Weights of a small transformer language model.
Architecture: LayerNorm before each block, rotary positions, biases, tied embeddings, attention and MLP in parallel.
Training: a variant of Muon for these matrices, 8180 steps.
MLP neurons of a small language model. Each row is named by its layer, matrix (up: input weights) and neuron, and shows model dimensions 32-159. Each number is 500 + 25 x the weight over its row's rms, rounded and kept within 0 to 999. Numbers have three digits each.
Before each neuron's rows, "fires on" lists the tokens most often at its 100 highest values on Wikipedia text that the model never trained on. A number after a token or word is its count.

fires on: " pre" 25, " inter" 21, ";" 13, " ex" 6, " Pre" 5
L11.up34:463505549500517494419518498532495529515534504481521470485449510506481517480474526534483502448522507497507498488482482495510459502501509517491477530481466514472524496508508467495493488543529464487544491501506502502488481478462513513496508492451475553484514491510537466517527506497494455508499546512453521484518444528534526470504497549479443484507482500458505493514498473505492490472495

fires on: "-" 21, " class" 10, " —" 10, " there" 8, "adel" 7
L3.up425:501471490501505513480488495533493507513461495465533499507534514516531465526517519499508477527511497505485505490501530497523499490502478490488511542468476543500509493505503518519466525535461499493537456508553490470513480489450488497511481517529476503483502450486480513516528525551516501452533542517510525527480504512496526489488561511520510466488562502561462490507481481525456480522486

fires on: "1" 21, "9" 18, "′" 14, "0" 12, "ip" 7, "6" 7
L3.up446:538527539480524501484514505527488457477535476493502488477482486478506459509522509553489483477490444476494518548463512493455530501494484478476484526497511520467515476516531476466482496506473451507517502515505459520472500481548436471512539483490504518524495518509515538498461467490515513477531477505548521535512513470498501524495473516529521500530480478478483525484501474546526498498524

fires on: " that" 25, "0" 18, " Res" 9, " as" 7, " cons" 5
L11.up479:502476546510440510504495547504527517497451502518519531514493479485522488471497472502483516517482552495518523503460547502503462514532482515513501480514519489478504507471519509534479504497459511533507476520512493473527519484496490458492473485513445511490502519520548512478501465447471523509494508475503494511504555523500508438501443518472480484512532487495499470502495543548488499505491

fires on: "," 49, "3" 7, "2" 6, "1" 5, "z" 5, "4" 4
L9.up610:484536452494492485545490521472509474511483444490469491497506453526465473529518496527522465539500484485501511506537508484519483505483543522492465468480504523474461518488492508494519521500531533445532468508512575487509503521532443542540516500467542486483508510486459471494459493543505542521503469516487528477540510486484525502491504503499533535509500504485528551495499506491489467470525

fires on: "ur" 13, "im" 12, "or" 11, "ag" 10, "ic" 6
L5.up202:497504536477534506496475509500506510472494476552472482469464488449482455522501496518487458489520500504536508474505543504505477499454514463528520473495492501522504547497505480488467486533429438484522463492521491510489496531471445545496464470515486482480534491535448472519510520522520526524503502535500482499517526506529489527511534494495501488536501454505547512499526489520511529492519

fires on: "s" 42, "p" 10, "ech" 5, "at" 5, "em" 5
L2.up349:499552513488527520501504466501526453531481525436534446497489479491476496521522551487470507539458493453527515507484486499497497485531493478504497502510520518491482477521551486503510500480505505509506517512545508495508469520521487520528445460503487524503525499536471501490525536534477507489492510535488518489527503466441471476517494484512509497501479482463467481470472529485527453462478

fires on: "0" 84, "ic" 10
L3.up225:515454528505458518492509483506475504487504468520493522510499491484551488516473490495499539507460518502502535476496529498473490496533508515554524523531478495474529449453533513531507456510495505545438495479478500489489533545510530548473483482496531493515491492527516506491489505522458539491479525487488494515541562512503501452484488518492489445529535493550470534480499519472512512497512

fires on: "," 87, " of" 10
L5.up77:523508482496491531470482518439529472456513496537520486458493510558497471522495475542550480434500508482524510535508512495469465470527532495488452512484489564511499477506476446505491461505504562510490502536510476530508483503543473493496530505491510534510474461458527491531543503496518532488471518509506516485521535482533513475514461489495478532507497476476536456521508514484475478511483

fires on: "ed" 38, "u" 12, "le" 10, " |" 10, "ie" 7, " sing" 4
L3.up203:493507486513510501512521531527516512506494510477514478502526483504543510510484479515479477491514470505496523498550489509519519449528519474507482479515491500450475472479485531432481499576472500480475507508506542501498517525499475499492494512495497521448504521549518476465495517500510469522502435504524488510482537519549499514439503482480481495499452501458495452534502485510513511479458

fires on: " of" 40, " Free" 9, " Mid" 9, " Great" 5, " For" 4, "ing" 4
L3.up294:497487500523489515462505503514471484503515533537468550490475526519439535501511513479472479525523535484516511549484517514493518498494529515510505485507516472483471498477452456530531485516465545520501464502466507517489494489497473538510490500540514543532497445470497521485486466546437504461469523456473475478545491530523486529489478496461475533485512523497489507500498506477483452535462

fires on: " inter" 33, " dis" 24, "-" 14, " ex" 9, " Inter" 4
L8.up476:507497500489471463482523493528482557509485529515475482540564489467526542514515542530467506479483474502509496469505498492498514469501542504526529514462501461475506499510487502475503488492538522450522510489540512528465487488451478452470483520475527488518481457526523541488534466468510444478501526548485421507485508502510484486502494479505513498540493513500477486488444523491481528530491

fires on: "f" 24, "d" 15, "t" 14, "a" 7, "on" 6, "r" 6
L2.up377:489480508527478494487511485513543512544513491508546474532504515511519480522496467511470521478537503471455498531460487521532496472574486483479545502514478480508525472544528463491480511526480514524503508542497484472527496505517468488512510441504497490523510491513479499510501515474458533521486470534497503482492431509534560493454501520496494480501494509531463487529529501483550457510480

fires on: " t" 30, " on" 19, " T" 17, " On" 9, "On" 5
L8.up70:478478533492474493511522527537507445484458520514472499480490500519513499501482499485460531469542525475538466529484512568510474500480481477474492513472515474494455519496529494524533475487445503475533526516501500488499508549505472489508520517470530499485477455523512483547475492537466502439498496516542472508518495541497488515475495503492466481528495515544529493548491501473433474490508

fires on: "D" 18, "d" 9, "ti" 8, "c" 8, " pres" 8, " acc" 8
L8.up58:477487526536506474519487463498521499527450475544533502519477504537544539521539487479462541517538509485503495525475517498537520452463482506508503512506448498499531546435498517505474516522509487533494449497494511522459524489493449498521501509489521513490496530479509502519504528501460496503491487523478521472496492469499533496462501530496491460495478476503526525516486499508500456490505

fires on: "0" 32, "9" 31, " Mon" 7, " Wil" 7, " f" 7, " world" 4
L11.up120:491468499471501503531512502518483560552470480507490521547523480508486500529474475479517524505507493492466517505485508555508502513511463509517516501471533512514487483465502481460504508475498492487476452554488471542484503481486484472511509569504469540537481541509485503472480500509445496460484517435507493532531498503529456463482483472493494490502511523518468539521514489513529436486526

fires on: "h" 32, " to" 18, "at" 12, "p" 5, "m" 4, "ich" 4
L6.up134:495483538525497529533482476471458555503465471480467484492499535505559524470462536471520536499464546491517513526451520511519471489479478510466506513489475481457511528498470478517490514540529487495511490494521499498512502525498493519544454487513534504518448509477479495458463513515505545466536510495504516488526523506507510517490483485517487532485518467517469503516509486474522472521471

fires on: " of" 22, " ex" 22, "s" 11, "ues" 7, "al" 7, "-" 6
L3.up426:505469467520487505484520497502514553491460527518478520496483485461489501520528487511509525488480505504476545505516532508532478450498532484494523500467519523501496436479503507474479516518526496497498508499489478521519476522493523497489518532494511491461479493482480511514510524508469466524522515522518454528505544491547560512474508463498519493514522495521498482496459468501429475530524

fires on: "9" 65, "8" 18, "5" 6
L8.up251:465451475493507503513518479535521482546482475491495486528471557494481465561509509537471523524516511483437513486478492487507510507488458502510511543482518538462497512511496521489512478495500489522497421499502501486504493548487466563514543514501469558515495487480517509477466522489491463482534495513537493518468507465539468463502470499464474499519478557467509477512482501514497483488482

fires on: "ist" 13, "o" 12, "u" 9, "if" 7, "ig" 7, "g" 6
L5.up438:507504490491500553508485509493496517496489459504481528494515512477497502482457528463517499487540498518449477483504479493468534461531566483456482504526483523460511534524494427526478510526507488475478501513498483470534551534511528472529464492455479483544487483505502519507506473518491540501492536470540495490507554499496508480520518485475513490528497494485548499483506488514467516508512

fires on: " new" 24, "9" 12, "n" 8, " different" 6, " its" 6, "ter" 5
L3.up285:496450466506560530508534484535506467531526510520481506483482506479475462537478524507518485530486475521448534473486509508498513472486524487491508496503514489473567496524527505508491469482475514498529534530519511480489515496512498495531494517490513557486503475513487490517466536495465453486480545535508497514514476489476508505475527440509507477517490512496486473526464488480478479501483

fires on: "2" 73, "1" 5, " long" 4
L11.up43:466524494511521544523511496478520498554501469491504502492487464518541472514524501472478439517459511487497490513539524487487480503500523479517469471463444520499470488555485517493519509534456467490518493475529490551534496524510481495493551522452489499502536506457485468474504528487498505496517535498508509472511455490482496546457506519509520534518520477498510499494475495516516464491469

fires on: "\n" 35, "1" 17, "if" 10, "ice" 5, "ight" 4, "th" 4
L3.up136:460502531499520490507525536518470541513453497461462496497531484496513501480505504478552523481494517510550480516477527481513523484495489486500482535493477531481496511528510484507458506484517481467502512570523443508448509484471498489526525492502443492563503507510536541496500516504472468504455497499527480527482505490506478432479497545520503484494501462512514496495459531530503494490476

fires on: "==" 63, " ==" 12, "\n" 10, "===" 5
L2.up628:547506524502496522477450454504494495458464581473479539471494521515475511482494472518498473486480473531548505447473551500502468519475536490504460506501468487493513528513505505496510511517498474467510555500518501477490460475524502477502485515535454496479520532474552489512502487515481532524462479518489520483520456514532482474526487475527499489540483525493499493485465524513491516472547

fires on: " |" 30, "," 12, "ing" 8, "ust" 7, "m" 5, " (" 5
L5.up616:510516476485531474524433519500495501494478498541479491501507481508500491511501465521489519506504454483520496499525527488507528549473542511525505550527465523493498502538479541532462546501517498474494533498499491514486489498501508466511505458529480542479496517484506475514515502521515446514439485505494473495498479521504470459476535492489539486515482486472495466465456491520486430505486

fires on: "c" 20, "ic" 12, "ch" 7, "g" 6, "m" 6, "ot" 6
L6.up72:515515514471482528482476472472556502505510513519498496474483537547486478499513530493467517449513489523499484527475489516490564492510448528541558522500461499487446499505471525504517472544505503497510485477500489513566550504455467496515504509516501489501470468496493454524485497560481548476516479466496476498526506522514467512512487489490474497502497500514508524516468502542495476537515

fires on: "ag" 53, "on" 17, "s" 12, "res" 6, "es" 4
L5.up9:499535514567510485463534506500499489476500516518485514510493474494522480546485522493448501483501482516497554442442495528496500524522529462494507472542500501523507557491481509447484464502487517526542494525486502517512469458481492520500478541526539513496514525534454502498527536494494504518506533540493461487519515470503481452505502511477499508460499491457496524497464530493491481511498

fires on: " N" 32, " B" 11, " F" 7, " E" 7, "3" 6
L9.up117:561500526525476494498470481564451488500523491539515503489498496497526506480509522523504495545509499514471477513509470499530519509527496529541444489503455497523528520521475464478507490569468455468506536507533522477500470514507534479508500470488501519498517486476464452517424486503492518477530488472471493486479502543521520467507501476504550490517493502501512525511499492467497477483495

fires on: " " 30, "ing" 12, " (" 11, "1" 7, "b" 6, "3" 5
L9.up371:515500540520516512484523493493496504499484532538529469484506501487494529538521506452502492476528503483458506498514490497459495545460496519515473548442464508513441516500511492530498527500486547521502472501495513491476441466505467496534519487529462515496493476507479495492518496491524448490444467510499494510504515525497501475531448515517493458510488496500515503523528528597475486466491

fires on: "," 73, "." 20
L5.up450:515470499528532532512496536546475525485476490467515464513510472482501502534506477478489504500491477516511503449509492485482478496519459519477516500508511519525531504444518474494476491497461520476517503496508467496545477463512493514469474524507525524443471508490523510528529493500441537469488530488510539516501489496529555469485519502475553495475498521502528521488456467482500525489477

fires on: "m" 45, "am" 22, "M" 15, " comm" 8, " l" 6
L2.up220:482449475521456523531475507460485541508477499523494532546503511457501502488499442525521494508481504504512508513438498536496510482542546520463463471528514513519455502539517498477499560538502479526476453467517498526523498484485498510523525490462494484511493491531526535486509447475506501518524487488525491478511499516520519421504500465521497486533522490481496493499520542484498476462488

fires on: "m" 23, "am" 9, "f" 8, "p" 8, " conn" 4, "adel" 4
L6.up461:478492519509498448491493469478479508487463534491491520469505537509512494492480402526488496499533486515447525544502522529484472530482499519468505436507513500521496519519522503491488575497534506496520434486497485518467522494495486507498525533481541527466468441502529482496503487525534527483507519520499549507530483538496495497506506496505535487551475463503510470463465484486505510496497

fires on: " |" 24, "ed" 12, " made" 5, "ch" 5, "e" 4, "te" 4
L5.up385:501486478537470466481461511510435496442494531513537520523506457473505503559482470533479546427526480494516517462502517486513515500469514484555503463559473469495508515486480492478524481515519526495503516485489520488501478495514504541509502510456471473474529532522465487496489488500520489504501474510511469498497515554529487495494485515494473528500496538468543510525516540501534504513482

fires on: "th" 34, "at" 18, " to" 7, "ar" 7, "anding" 6, "st" 5
L3.up130:493508489509450523466465508521486498490490510486470487451504535531555479490461511508496533476524505483523516477484477504541522513493489501504440486510512431486561481488512490516464471495505520520465461512508500527502550456510495542517481514496525514512498521505452507506489523522474548480449476456492489473544512484529482523472490529540500541450496502504463514509534483478524487502509

fires on: " of" 24, "m" 16, ":" 9, " in" 8
L3.up239:522460530498491464503516512460481476505517507517483523488489473520452511531477509494474542542516508520485503484518565481484492509483520491490506481513475493517468477501483489541522524525510503515527498469497519503565501472518496516479506547482460511462488520489484519519502476522503494485487498457493502498476540493516488533527488553529491531540507468532485497483466501505439455531519

fires on: " not" 22, " to" 18, " would" 10, " could" 9, "p" 9
L5.up423:541492522475506507527447502511497503479497503492521516515509502503486501534476536526465523464500525483541465532521535546486512446454463449480496512453470496463494512474503520508563460545532508526511536521513529555522493530524470508492471485478527517511479521512480457464494485488513501512493504478501512519482529495494518456536541467509502501482479480523485519508531514491468466541456

fires on: " |" 89
L11.up234:464541497504522496497475488481531494481529535533529523514514485552531500522520510493521499549525482482532506499499512499468503558516495527501506532499480537493502463434505484523473461474515482474496499500494438516494468519522521506482454504512521510486504529481498458470494503528499453460497518481501480474528505553501503464469499492487545524557531515485515492484514476516536432482489

fires on: " represent" 21, "ic" 19, "ect" 9, "j" 8, "y" 6, "clud" 5
L3.up559:487443445532451582501532534465532516477505449542503500483489550516479494490514484508501466488487501571568519515484546473487484509488469512497495478489471524487497498499511552505473487511446505527485459521551513514503507533486534486452498498527510482542547474504438525485493472504493491500501511500482500537515510529525533495536516510494493476510474502497492475502501521523522489507526

fires on: "a" 11, "t" 10, "o" 9, "c" 8, "n" 7, "iz" 6
L5.up90:472517465515478439482495493509502507516482510524515491533494533509519523490467503506475494521525526450528452507474511467481527477573538486509507504509492472501512518516506512478487556518516513529520518487512499462508535454537506496493477448500515527457468487499516483496441501474456543453496501500503484495505473509522506450482487534465518543511488502513496504505498468498493513495481

fires on: "y" 26, "at" 20, "ic" 15, "or" 10, "al" 7
L2.up357:483487537510496541446548445507510514525509477538520462500516496495508497490491527490500512508536450493535524522523542503466497536470507536540507522512476522516477517474471509479505489510509541513485470496519541516481505521501522481498494496503512475572517442490484547483474491564566489477498492527486489509481530502548475495470530462490489473485521527490478496515492517476522488511485

fires on: "ic" 43, "ul" 12, "al" 7, "a" 6, "i" 6, "ial" 6
L2.up480:497469510506538489490525510491514539506490493488495537505461502479489486511497530472506482551466484496492490515520530448503526481480507542524541514524438527508502519454518494476495505497514502506436455502507539501488523526474501508491490514510512545533484475516470510503541512516521528472475525523484505491521554504501486448526521473449479494555493492539493503480476506539495486475470

fires on: "\n" 86, " comp" 7, " Website" 4
L3.up265:491502493507517521506499488478459510497498537479514478482485516481476504488514521482505504487533482524517502481464519535464490490497526551542505485488455465504482580533521448487511491466526491467486488540518446521499491462484486535518521510506422497517516499488515473488506475526495495514501481489516526490572442501512473487460490489505510511561523498489511491485513531469461482514519

fires on: " the" 14, "t" 12, "ter" 9, "8" 6, "er" 5, "iv" 5
L5.up627:529482522508473470488512514522539502463476553488499482485491506493501491518517473447495528453519495465532482502514488476448497520578490547493469518549524507496483473521526475480511511455510501515490527481467512518490520506485518524532541461509487487489508510481517548490492536503487509522462467524476485504503534510527520480481482502457519482554483499458471493467499539522490487506528

fires on: "in" 30, "at" 10, "on" 9, "an" 8, "en" 5, "c" 4
L9.up491:566543477527482444486498491473491507487515499513489467546552459517516516467487499481539477498492480487499518483487488499513471512513533490531486463495522488523515502494492486448506530506500502493479533468501477500475492500523529518517494506509530540523515525534546534470506573489476485470485521489497502464522482475510489502484533471441522492488491498453451526526504495523527492499518

fires on: "4" 20, " br" 15, "0" 14, "8" 12, "5" 11, "br" 8
L2.up401:496480487470473507493518498487486516516508512477524549506469538533471496550516543430499513475478482472465487518515476487499481475494495500500490534527523490525490486508478519518494472453501431497482497477518504475512509513478471494527513569531484521528508531474501497490502530492485529477487505475502528565520505498521464496493508467473492503509485555509507477545494476458474462498454

fires on: " F" 34, " B" 29, " is" 11, "9" 6, " f" 4, "8" 4
L8.up513:513495499513491473475501531510503487507528491528498512479485530473478474461508545519540486480558457532511510500469505507550482489526514516499494463546505513473551447515489480483496505510468493508483496527516538494544524462506517520492467514463553505515501515482505486509478460500450523508546486456480500478530495517513496526477500527453518460515477452485509505552465519515471470447510

fires on: "or" 30, "and" 24, "ur" 16, "out" 11, "at" 8
L2.up185:494470517505519489499468499511444528505461497529466445491470529511518443531516505467456510497521484513512533452515538488513507533477512525508475485531510497538477472500530496478546504500514487460532454496522546515456496545533483466540555482509497498507495486517476510493469541508489502507492497514494506519517519504525500523507486461462453478519538479472520497525509480545506489517527

fires on: "on" 13, "c" 13, "p" 9, " D" 6, "w" 6, "oun" 5
L6.up504:515515490520504512480505488549519480495470525555490488506503520472488516511482505467488478491511514479501486546535471478508491486493488495496511485497475505451480484529496496425548508525528491533502514455496471496486476523474498526507479490478478467508547524503522497518493503435459492472502523529448529495530489528514495536514487478529440549490481484517516514548501481496494504527465

fires on: "==" 53, " ==" 30, "es" 9
L3.up282:501509467479517492546473458509493499456500528528507434497527514500515485499497509488532496496528480530507509531442460513521472499513528480503510488460542499510497542522530491518476528498507523443497509501516523507537485450500505463471501521487447510526492495523500537448510495517485525521520520526505487496493466527531496474461514501534536466468513464484519496497501477514535476448524

fires on: "." 40, "\n" 30, "ar" 8, "ig" 8, " |" 4
L5.up367:495509479524526509511525518507478525460513498477509488513495457495510491476483506487482484482498527528519483471517511512475541495492449479454532558485544486494561506484452529479537499492490495486444500526513455470531469516503467473487512487491491506463493526505473477493508536541435486517487501515503473516505451503512535473474537480482533483488481521501509524481511445483527488469501

fires on: "E" 16, "V" 15, "T" 13, "D" 9, "N" 8, "K" 6
L2.up374:494486535521522511503469517538520524518529501487504461495481473510461491514453464486480481464506514512479480491527471467476490487469474507521492540478529501485489506474540518479497520562532491486521514472564507518499471480503490505533519498471443503510489472521511538553491473477494503522524478491532474527508567508492475491526510484492550488513531511503527528524500474480525482505489

fires on: "\n" 100
L3.up410:501475527505539512525489443444460495516526501496501467500550526476508536471532508481509483521458520513507501476462493491476527502495490476523491558502474482504485527514518475493492488521523461475515511521509463452477503451532520497532553560497493519528520529486509502525522483537496434479527496503515510522510490487498532491437517464473506483532509489466527485529523488477522529512482

fires on: "ch" 18, "ed" 15, "c" 10, "leg" 7, "p" 6, "m" 6
L2.up243:545526540469515512473532507474487502500474550517488528497545498481494489535458519498499455478460486516477500475469499534503479527545498507504491451531495460481495519518506513482528509508472492492528527503501530506438513472506453514563502533482518540486498491534521512497481485532504521538480463479466466542513466465508473513472590500490510487531487505520496530484486539520488548468500

fires on: "2" 83, " more" 4
L8.up23:504470463499495531501517497536520488533476463505493505480567457513516510503525498493491486515507495543513523491504526473486532511514507515501487549509498520518504517528510470505471519554472510489505509491536494514524522519495496482490503508478514476517482542484447468503503480516511467470522496477526489475473494555516481513505512464467542482508520485463524507513490460492495455475471

fires on: "d" 16, "m" 11, "c" 8, "f" 7, "ch" 7, "p" 6
L5.up381:511481524558492485502469489502471489543495485513529537518502490503517500565488510488485527494454477526524450512483456504486502466514523536481525479533484479452510515486492510485505469486511432507517514509530494526473546453519483481510521484524513496479497499509508492516509504532455504515543521504482519525485478462520509528492507514485533534462433513469475494505485516454518494478544

fires on: "O" 14, "ied" 11, "ld" 10, " of" 9, ":" 9, "Y" 7
L2.up298:489424477560467533513513479492484499490514488543511470471466534553495474489537495522472543551493502500489450487487528464483544532493523463482507510502486516494486474506522516505513472543517493505515478504487523500524443457503519520500486503518548494470495464509504495498461499545461486539526506486456562470498487543515534558504525507504525542499520483473494500502475537504482497501476

fires on: "0" 20, " R" 11, " n" 9, "8" 7, " se" 6, " r" 6
L9.up400:515492492523508443517545531519512519535534528500549539511491505527460476481455503510493541481487511527506558512488496511507493505506476484511514528521513511506500525492490494509531457508489476524499458478468455481486515518482463445486574457525497488541501485517450483525490521517489463490563513485496467454473525495511480501481483518460463519531486549512523527509508504493484474484505

fires on: "ag" 20, " ext" 12, "\n" 8, "s" 7, " Ag" 6, "ug" 6
L9.up68:484545479522486554502534494488498490478482487497509506529493500500477556524483514446454516476448512530455514480483468544464490541514555489527504490517518485498469481506510490517488512482483485478472490529487491487529469502520493519524498453528517534502486463501461491483496539520543498526502486506491505539534508516524496464517508486515518497518509527463509510479484523490487510498508

fires on: "t" 38, "i" 19, "ing" 9, "-" 8, "y" 6, "c" 5
L3.up248:459510489521474452490480492484509544460468450523517461488480549500524473515523495502496485512517524485540480500490485469506522485483477494530506485489499518500517508555508493489476547455454527528520478429503472512536451509502547514479496510538477525486499505494507513495529475467483537499529497501482511526483490513494478487499488472497489536537509493518497516553484482508492539493480

fires on: " T" 25, "2" 25, " D" 16, " J" 13, "A" 5
L9.up161:493502493492495488520528480503520515502491494549491477493519476468462474521482492487463514497574490500508507475527516537476513471526522510523527509483512542483466494505537491531534534473461488495482529522500482496527472493490505562497497480503528487493531504522489519500477452488457417494485482483501518536508477538535512529522507498490537472451484525510515527492486518515525522461448

fires on: " ex" 23, " pre" 10, " Ex" 5, " As" 5, " Inter" 5, "res" 5
L9.up10:485524501498498491443465525547519487508521513512523479510491485551493486485508482484503436535486513474475505530494471483538454470545465478527472549487488472506494514500485481474448490520500464485532509495500503488503477509492507498549477481502513507472476503491520512489504495504536495500497521523496519515529485516497522496463470518494506492529558466479489537548495529452511510491503

fires on: " of" 34, "ing" 21, "ration" 9, "ering" 7, "ating" 6, "at" 5
L3.up634:507486489558482496496493449510487503474480536514493496520453480537506490513490509514489467474476481508522513544500499487486485523478511500540517502533516524517500493507475482508505501474512546531474437461517514496505527466450494454508439520536459529523494486489508505492527476475480523491512532464460488462499487498519495507475476468488517524524482513475476449552475476545509501530453

fires on: " was" 85, "1" 4
L9.up607:502517535480527527467496506507495493497510501511519482520496441484512470501490504505495483520510480459512511519482548481522480471487467464477476506471482536523493495536494503519509568485519513506494462472528453548504488462487458505524488487500490493503484510495504509475493487546479441500521523508577538495478488490511485510477464530496510447503519475461520469501507540540462484461506

fires on: " |" 28, ":" 24, "|" 11, " and" 8, "rom" 8, " CD" 6
L11.up440:527491493505518513513496521498511463436491542521502527503480514544519504485441507518519482499493522469465507508460538437488496540521533511513491489466481485459484452522514496525492490469492471487467536484492500509511471556507515462498492517486510505464480506485510485454495517486474485476471539521490533462535450548493481480484505517468502509538519503492486514494551499503506494487483

fires on: "==" 49, " ==" 26, "ated" 6, "ed" 4, "ography" 4
L3.up72:510496499457486526481469511501520508495483499509515481482506541548516483534466544451515546466520500486455472517505532475510515512493524473502473469486485514499511496525528503542528510481484547460484493501560482525513454451463497487446480507517498493494521449512486557513501500498477527547484501532526529484503476548546485479475529492475533487470491468470492472479500487511518492523508

fires on: " February" 10, " June" 10, " July" 9, " April" 9, "m" 9, "it" 8
L8.up292:519484468529512512453535512504529493493480498443520529482493517513484465512545501490532555501502453481508481455475514533518511534498507472495538509532505488505489506521524521555556528497481462498524460484488451503474499496462462529500513506474506476500508497503495537506516526430484493525493502467500526521518498555483515525488511487482493518481469507512518489489483474511482470480479

fires on: " |" 44, " include" 9, "w" 8, "un" 6, "u" 6, "e" 5
L3.up14:467502518471506517510507505473488591549480500495498497486518446441512461513474512541499495472471461512552486536477468475481479490515547510515502499475474487498512505523492485438517501496427527534469461502515513497498496538518489496485521501494522510519468527537479488481490536528522479525507459514514534500527496513529539486512542465492470496505491529510509538531509478501513558489485

fires on: " " 44, "p" 20, " to" 8, "t" 6, " of" 5, "m" 4
L3.up500:475456515497484503497512503472487547530497475490506507479519512505498447496503531474493492545458521559568474526489537500462490480458503469487521524514475452488469496506513515490539478526515485476522525484465484526521509482532457510498471528490453490496510522528488506520507517521507581507481495468472481499496462544508520477539469524526497512474470472518471480499520525514479505488477

fires on: "o" 17, "res" 13, "ra" 9, "ons" 8, "ire" 7, "u" 6
L3.up604:471493484480514513496510508514473486507478528527515503506474492450508489512516498541516498542503512469433487517478504500478566479492495516527538537488529470553514531516544501501491504516500465516506468516477518468490511531478497465525479512478516472527451530522518475469522530519494519489468489450484527502531506508518519498481470523534465465507488446516487515469485490520504511467528

fires on: "2" 37, "ic" 13, "pt" 12, "i" 7, "t" 4, "ust" 4
L3.up154:481509489510492510506489546507548525525509481523458516495469564465511473486536475484470500492470510507564497498514483465509551486511495503519526514434445438483503492501522524505539512511491494521473522514513512491508517541524481500559498485515481507534481437529490510497534484513499488452469481501482475543510478544508485525497520469521506493515487541491517512490495499506556479512503

fires on: "ig" 19, "v" 14, "j" 9, "ic" 8, "u" 8, "h" 6
L6.up551:504525479533466539498514540479482502469489482473507497501504515464552535457481521514499503554520507486472529499497494480481536507505492477523525467513467479497494490475460472496457511489533486464559505498506478462515494549483495514485497472487508476534459501473538551495429500506513505460523515514565503507515538484512504518475503513509547475513487473497531512507478509522500477498506

fires on: "," 98
L5.up97:461461471489519491469451538551501521469501513488517450533511473506458519534506498494475530504494499520517485485474500584505473536537460484524506484501511507528527504446514510483511492479472488521551531490510509504530497510504498506502532518486524482507481516471508494519512485443496511476493486467492487502509522535504514511478529485519551525464486478548493486483455466496493524541494

fires on: " and" 70, " |" 11, " of" 9
L6.up208:500538485489474499501499541462532520474483496514489520477486501509474456521472505518487497465502526499558557495528510513470506471528533466516507493505497526469471471472505543449492485522478527503491530470435468531456467499534473513502529536447495525502466504470504497548492531506511517479471518508550487497515522471491537481522493495547493505481531506549458504508473485476479559506493

fires on: " of" 23, "anc" 18, "án" 5, "out" 5, "inc" 4, "umn" 4
L2.up252:503446506484505487498543508502490500502439500504504472473549538523495493481504483506473468483516486539486537483487518476535492505526520518513479495476499522497495483489516563518486523563515496464537445488485498504461502500475519496483531484505490476482545504550512511548426489492459456482475497513483472505509505561487496506518498486524509530486473528510462541506517508511557477488529

fires on: "anc" 23, " of" 12, " Athlet" 11, "B" 7
L2.up376:473499463516494539492480503489528482466459529482475508495503569517508533536498507507533539512506503506502527508509535492521490493540512490530519444507515443491526455528458497503454521492533545499478465466509533475485475478474493512510522509476501509471518501534514478543488483441460489495511483483476488534517501505571512497534494491473516471479493531543461518480494531485515500527519

fires on: "d" 28, "1" 23, "h" 6, "D" 6, "0" 6
L8.up88:489503511537512446469530459469509517498474488513506531502466475523526530499534499484453495519523498528477552509445507536502468477489465463488513456491493504522522520502493473474470493510506523487510473490482495498518541508499476521493472493481496522529500499520451510525492474542473512522517458519538548483489478488478520515481503506467502499513471509504468470507491492543515560541451

fires on: " January" 16, " September" 12, " February" 12, " October" 8, " April" 7, " July" 6
L9.up269:472481466537507492482502526521463520494512518504516500481516526504478493509490524489497495485514536500513520461497533527486514553492508539493455489512525516499500499527536515552563469457492496499503495496454493539512495450457515521498490503504492488537466503500482526502466515444526488499498520488526473526560521525511521517466408485459500491550497519443541512481486466488513525501476

fires on: " t" 77, " High" 5, " high" 4
L11.up51:478529483486484554510511534497525501483525538475455497547519486533488483504526520497472507468492490479541475465442487483473497495486519466478504531498497458509478479525491466510492503535478500462509537514509542511528547493485483491486497546453504474500509475487466487511488492513484472449467537529490500529513464495480437497518489484490535555505506469518545500478495508491474512495463

fires on: "en" 28, "l" 11, "enth" 9, "ic" 9, "-" 8, "on" 7
L2.up260:478555469497499480502528479455468496514548518531482469514526525523499512468495457471517545496510513500497519544465507512562455512526447504491499471495476488496532478470507500482467463524461485494494486526498513501477477508499495515496478497531448497488476507519515520500458519492481499504532498460486560493526475489511509510478538463507497522516475491482488568503527511534501517508503

fires on: " t" 34, "sc" 7, "c" 5, " po" 4, " T" 4, "m" 4
L11.up550:501489486481498511479471520517517448485505521527520518479457495532492546475488517479471480478528502489517464514482488495504537511545446485517481546476509479483460501506467500533471479523500522501541454507499498511538450537519550518503463524503453514505466472511499496489481494502475510521476485550496470491524496455517501488546519470468529554507479542501547513530492453481504477521526